MLP neurons of a small language model. Each row is named by its layer, matrix (gate and up: input weights; down: output weights) and neuron, and shows model dimensions 32-159. Each number is 50 + 10 x the weight over its row's rms, rounded and kept within 0 to 99. A neuron's up and down rows have the sign that makes its largest values positive.
After each neuron's rows, "fires in" lists the words (lower case) most often at its 100 highest values on Wikipedia text that the model never trained on.

L2.gate600:30 54 33 47 47 55 69 48 36 42 44 59 49 53 52 52 50 50 51 67 50 50 39 54 43 57 50 46 52 45 53 61 45 55 51 51 78 54 26 52 35 58 46 53 64 48 52 55 56 48 39 50 38 51 59 50 58 65 47 54 44 52 49 50 50 44 67 73 52 61 24 51 44 54 47 30 62 46 48 47 38 44 52 54 28 43 53 44 63 44 50 64 53 54 41 47 57 26 54 52 55 39 46 65 48 40 41 58 45 34 54 46 48 39 53 59 39 58 48 60 49 47 35 36 50 67 49 42
L2.up600:45 32 58 53 58 53 40 52 57 62 47 58 47 45 47 44 37 48 42 66 67 50 39 56 53 58 58 45 55 46 54 70 68 62 44 47 54 24 53 55 37 49 63 38 39 54 38 53 38 59 45 54 52 58 46 51 55 65 42 52 47 56 22 41 44 34 47 54 41 67 45 42 35 49 42 50 43 41 46 42 34 47 41 36 49 45 51 54 72 44 46 50 46 37 44 54 57 52 52 53 59 55 53 29 54 26 23 55 40 59 55 66 35 43 56 50 27 44 60 54 40 58 61 63 54 48 36 55
L2.down600:34 58 50 43 43 62 60 45 56 46 43 61 63 45 45 56 68 52 44 59 58 44 56 46 42 53 49 45 23 21 59 59 46 45 56 63 31 39 43 54 45 63 56 33 43 66 39 45 45 36 46 64 45 44 54 67 40 59 66 42 62 60 36 66 54 41 39 57 60 51 37 63 32 54 64 40 48 28 64 61 47 51 59 49 49 56 58 45 58 56 36 43 56 49 41 69 63 53 58 71 36 48 47 40 38 30 39 47 48 39 40 50 43 44 61 69 39 33 44 63 47 35 56 36 49 46 65 26
fires in: "from"

L2.gate165:45 63 52 29 70 46 54 47 39 62 68 53 72 44 63 45 33 40 51 56 42 54 44 52 60 49 42 45 60 46 40 62 52 57 55 63 57 69 48 25 43 47 47 38 49 58 57 49 42 31 52 51 57 54 31 51 52 45 48 60 58 49 67 54 56 52 44 57 52 58 64 36 30 47 61 42 59 51 55 74 45 53 42 53 40 56 49 63 66 46 57 46 65 40 72 40 48 51 60 44 37 47 51 40 44 59 48 48 44 32 75 45 60 51 37 58 72 47 46 49 44 39 40 60 63 59 44 56
L2.up165:43 50 48 52 57 52 47 37 42 40 43 35 56 61 55 50 20 32 47 53 47 55 36 56 58 66 45 65 45 43 63 36 38 60 43 52 69 43 54 51 33 55 73 58 40 41 27 37 65 62 49 47 42 61 50 34 61 60 33 44 64 42 43 66 74 34 51 43 46 42 45 54 63 68 36 48 29 57 62 43 56 41 48 35 44 57 50 41 69 64 55 44 60 47 51 48 62 57 64 60 63 48 54 52 47 52 28 33 58 42 58 46 47 47 54 55 48 46 59 48 35 56 62 49 55 68 67 57
L2.down165:45 54 49 45 50 54 43 48 51 43 61 42 55 50 43 52 58 36 41 41 32 39 49 47 35 33 44 45 36 62 38 74 53 54 51 51 63 59 40 55 41 52 63 54 54 60 59 48 44 72 47 53 29 68 48 49 61 48 48 43 64 70 43 53 60 40 58 53 29 44 40 66 53 58 45 41 72 53 55 51 59 55 42 49 33 43 56 47 58 37 61 55 38 34 68 36 60 43 39 41 49 46 48 47 47 47 38 39 53 41 55 44 60 38 48 79 60 60 61 44 56 44 38 49 51 71 40 60
fires in: "into", "to", "from", "receive", "vital"

L2.gate529:56 52 55 52 42 55 38 41 46 69 40 75 57 53 50 56 63 58 57 40 39 50 55 52 61 52 63 50 56 60 42 69 48 43 44 55 61 40 37 38 46 51 57 62 59 49 43 42 52 59 29 53 55 48 49 51 43 54 39 46 49 57 48 67 48 63 51 53 54 54 48 49 30 38 44 49 51 44 62 52 45 47 42 36 39 37 63 58 76 37 47 46 58 60 57 62 58 52 49 32 53 62 46 37 61 48 55 47 38 69 39 58 42 48 36 49 35 53 44 56 48 53 48 55 50 71 60 65
L2.up529:33 32 43 65 70 56 55 74 49 29 38 60 62 53 29 52 66 43 59 30 58 41 53 45 67 55 52 48 51 39 45 48 63 61 51 49 51 45 42 65 54 39 37 38 48 63 56 47 54 50 48 48 53 52 33 55 51 46 61 54 58 54 51 45 75 44 44 50 51 49 50 50 56 62 22 41 48 43 56 51 46 66 57 47 57 40 58 51 56 45 41 68 51 43 55 59 57 45 35 46 68 51 46 48 44 50 73 71 40 42 53 57 44 40 56 56 55 51 52 43 67 56 50 60 54 46 39 55
L2.down529:54 51 52 50 52 50 41 27 72 57 55 48 67 44 47 43 71 49 60 43 52 60 54 37 55 37 41 51 45 57 38 44 43 49 57 57 45 56 57 67 50 30 57 67 47 48 37 48 49 30 24 49 61 55 47 41 46 43 56 59 56 40 52 37 74 72 40 47 54 52 64 44 23 39 47 44 39 59 57 50 35 62 58 39 50 53 66 46 68 49 52 46 37 56 50 55 47 39 40 43 30 57 68 41 64 41 37 51 30 28 52 51 36 41 43 62 43 46 39 52 54 51 56 58 57 50 46 39
fires in: "all", "allaire", "claimed", "silesian", "named", "just"

L2.gate372:40 40 48 43 55 52 56 57 49 36 54 44 42 46 52 61 41 38 49 58 62 58 53 23 62 59 49 52 56 49 41 46 61 55 49 71 49 34 46 50 61 47 45 73 48 32 44 61 57 57 66 48 50 62 48 48 31 55 41 54 38 43 52 48 65 48 46 44 53 36 60 59 69 57 81 48 48 40 49 49 65 58 55 26 48 44 45 43 65 79 64 62 46 67 59 66 56 45 43 54 65 53 62 53 44 64 63 54 49 61 36 36 41 46 40 46 45 41 49 56 46 35 61 37 61 44 39 42
L2.up372:47 42 57 60 43 43 40 37 45 38 63 36 68 35 51 55 47 45 61 50 34 51 51 50 60 63 49 49 51 48 47 45 44 41 57 46 45 55 49 60 72 51 61 51 45 44 53 41 40 39 46 64 54 63 19 44 54 50 44 57 61 39 41 56 58 69 55 70 60 47 37 52 52 67 45 53 49 44 51 65 47 65 53 32 27 45 43 52 57 50 47 51 60 60 61 37 35 45 60 35 43 43 44 47 73 54 31 54 42 58 45 52 40 47 68 35 39 46 52 52 47 52 51 59 41 51 52 51
L2.down372:61 41 54 69 28 59 39 51 70 38 58 62 63 49 50 71 40 43 53 50 33 66 53 54 52 39 47 40 36 45 48 56 38 59 54 38 51 58 63 48 47 60 39 53 44 39 64 46 37 43 59 44 56 60 56 48 68 62 66 41 57 51 63 60 49 41 38 50 55 52 48 45 63 46 44 59 44 40 63 38 32 46 40 43 42 39 54 56 57 44 61 64 43 45 47 49 42 47 50 48 41 58 56 54 61 42 48 66 50 42 59 41 53 45 62 59 45 53 50 49 55 41 43 47 46 61 47 29
fires in: "s", "2019", "athletics", "quarterfinals", "communications", "semifinals"

L2.gate378:60 49 46 51 62 58 40 55 42 67 45 69 63 39 56 53 42 61 37 54 56 45 47 48 63 37 48 34 53 48 48 37 60 40 43 66 45 43 60 45 51 53 67 64 44 52 38 48 43 72 29 43 46 49 41 34 52 33 58 39 50 54 37 36 70 69 38 47 68 36 43 31 39 61 53 55 42 46 38 44 58 40 52 62 67 35 50 48 48 57 56 48 41 72 59 41 56 59 58 49 69 55 52 45 36 59 66 44 42 44 50 45 38 50 45 36 69 62 53 53 54 59 52 64 52 43 53 35
L2.up378:53 38 67 50 50 52 54 39 51 48 42 40 48 36 52 51 74 60 66 45 54 44 39 68 49 64 63 31 69 52 37 51 56 35 60 51 52 41 43 46 45 44 44 73 59 37 57 23 47 40 46 40 35 46 39 48 59 64 41 47 61 53 51 74 64 47 38 62 53 59 40 60 48 52 57 40 58 53 51 35 35 50 57 46 55 50 47 64 51 54 59 48 42 79 47 39 40 54 45 44 54 55 34 42 64 60 42 50 59 54 52 47 46 51 63 53 29 48 59 56 53 65 38 41 61 63 40 60
L2.down378:45 52 42 50 55 48 43 44 46 54 46 60 49 45 43 34 46 57 58 49 35 42 49 49 59 47 58 52 64 35 48 40 57 37 41 46 42 53 28 42 41 59 60 62 47 31 52 59 42 42 40 51 49 44 63 54 52 48 39 57 47 45 37 43 38 44 63 56 79 35 40 58 52 63 55 56 55 62 30 52 68 56 49 63 61 33 57 61 48 61 34 60 54 68 47 43 43 63 43 48 38 55 64 29 33 46 58 36 55 64 38 55 48 43 52 44 58 69 56 39 56 65 53 59 55 37 38 43
fires in: "all", "just", "far"

L2.gate95:59 39 50 68 48 53 50 40 45 49 63 22 35 43 49 47 46 30 52 52 60 57 34 45 46 52 50 45 52 25 53 42 60 58 47 37 65 48 49 55 54 56 49 42 43 32 63 44 45 55 60 59 45 48 42 52 51 51 65 43 42 35 48 57 49 57 42 64 55 49 50 53 47 69 43 50 40 24 46 60 44 60 59 62 36 52 70 50 59 44 40 34 59 65 56 40 50 54 48 51 48 56 45 62 53 30 52 43 72 38 60 36 33 47 68 49 65 59 51 62 59 60 51 45 44 57 60 45
L2.up95:60 46 46 56 58 53 44 37 37 54 66 33 35 49 59 48 54 53 38 62 53 68 48 38 46 57 41 55 52 49 45 55 62 56 59 27 65 47 40 40 47 60 58 43 47 44 58 43 36 64 52 56 51 46 53 51 41 51 60 53 37 39 36 59 28 29 41 68 46 54 37 40 33 74 43 51 38 54 44 54 35 62 60 62 30 46 62 53 59 43 45 45 58 56 61 67 60 58 62 48 45 32 43 39 62 35 47 39 44 44 66 53 35 40 36 58 52 47 61 40 62 67 46 52 47 52 64 60
L2.down95:48 42 51 46 42 48 50 56 43 56 47 41 44 42 48 46 54 58 50 53 39 54 48 50 56 56 48 49 01 46 56 38 58 48 51 52 61 49 54 53 54 52 40 55 42 52 56 44 50 53 50 55 34 54 53 57 59 74 99 43 43 54 44 47 66 59 50 59 35 52 62 61 45 62 46 46 57 34 54 49 44 46 65 28 43 42 64 46 57 45 48 40 51 53 46 64 40 55 47 51 44 49 54 53 37 44 58 50 48 00 68 44 50 55 50 56 47 29 61 64 51 48 52 56 42 41 66 40
fires in: "from", "to"

L2.gate440:55 34 63 49 59 47 67 45 49 55 53 60 40 41 54 35 46 53 60 57 52 38 56 39 48 62 47 41 64 51 40 34 69 39 49 47 39 53 52 30 42 57 58 58 56 51 48 56 54 63 49 51 58 40 46 36 46 51 23 35 59 50 46 53 56 51 48 48 63 63 48 32 56 27 51 43 41 35 52 53 41 50 46 57 45 60 48 67 49 64 55 55 44 55 42 37 62 54 41 58 40 57 51 27 42 49 37 53 54 47 68 40 53 44 56 61 65 48 49 27 67 45 55 62 64 73 33 36
L2.up440:56 44 54 52 73 40 61 51 63 43 37 67 64 64 44 45 54 51 56 55 52 54 53 37 59 55 35 23 57 55 43 45 61 57 48 68 64 55 61 48 53 49 51 45 56 65 35 48 62 41 61 52 58 44 37 56 51 65 54 59 50 61 40 55 63 46 55 47 57 55 46 50 67 55 52 59 44 65 43 24 54 60 45 43 51 47 49 50 54 64 31 63 62 73 55 50 44 46 34 37 58 53 39 42 43 44 32 44 43 41 62 42 56 55 50 51 57 56 69 66 54 37 47 55 48 55 53 59
L2.down440:63 59 39 54 54 44 53 63 36 39 62 55 39 46 38 66 64 57 53 63 48 37 43 57 47 60 37 54 33 36 43 33 59 40 46 70 69 48 41 44 57 58 45 60 44 51 47 51 64 54 49 57 66 48 33 38 38 44 51 64 55 36 42 53 47 32 54 61 48 47 58 34 47 49 47 56 30 37 31 47 56 59 50 53 41 48 40 51 60 71 56 63 58 55 44 44 40 37 65 54 47 50 58 46 45 51 40 43 42 37 64 43 44 44 37 65 47 49 72 44 68 53 49 54 45 52 38 51
fires in: "only", "about", "just", "least", "than", "almost"

L2.gate469:71 53 46 57 48 68 65 48 26 65 39 33 50 61 45 44 45 60 52 52 57 51 67 72 37 44 58 42 69 35 43 52 59 50 56 55 52 46 60 59 21 48 58 39 41 68 46 50 55 69 54 59 47 37 41 43 68 48 47 64 52 65 20 56 38 37 37 57 46 49 59 50 33 51 49 37 33 39 34 55 50 61 56 55 53 52 58 61 57 54 56 39 46 56 41 68 47 61 56 36 34 45 66 60 48 41 49 56 49 34 56 62 38 59 39 55 49 50 44 45 43 47 56 48 51 47 44 54
L2.up469:58 46 54 53 46 43 51 63 48 56 53 36 56 43 53 61 35 61 22 53 52 57 39 54 56 60 55 37 37 55 39 57 60 59 41 44 52 56 47 55 55 56 54 45 53 35 57 33 60 52 50 45 44 53 60 60 45 30 59 48 48 42 57 25 62 52 64 38 58 28 44 45 32 41 47 37 55 36 50 53 53 55 46 44 33 67 66 54 73 39 43 51 70 54 50 45 68 39 43 48 61 52 75 40 60 30 61 57 64 36 45 45 25 48 52 58 56 69 40 63 65 54 61 49 31 45 50 53
L2.down469:49 66 44 57 57 51 40 64 61 45 50 41 55 49 33 46 49 59 38 63 43 48 52 33 40 52 44 46 46 40 54 50 60 43 55 39 46 37 56 49 53 53 50 68 58 37 47 41 46 47 65 51 37 49 63 52 56 70 63 55 34 57 47 68 48 60 51 56 58 40 51 61 70 64 59 34 65 34 57 32 35 48 44 55 28 53 51 50 51 46 37 46 47 66 55 60 36 39 46 46 48 69 67 58 40 46 58 82 40 29 60 40 53 34 59 52 52 56 58 31 48 48 47 45 56 47 65 39
fires in: "from", "during"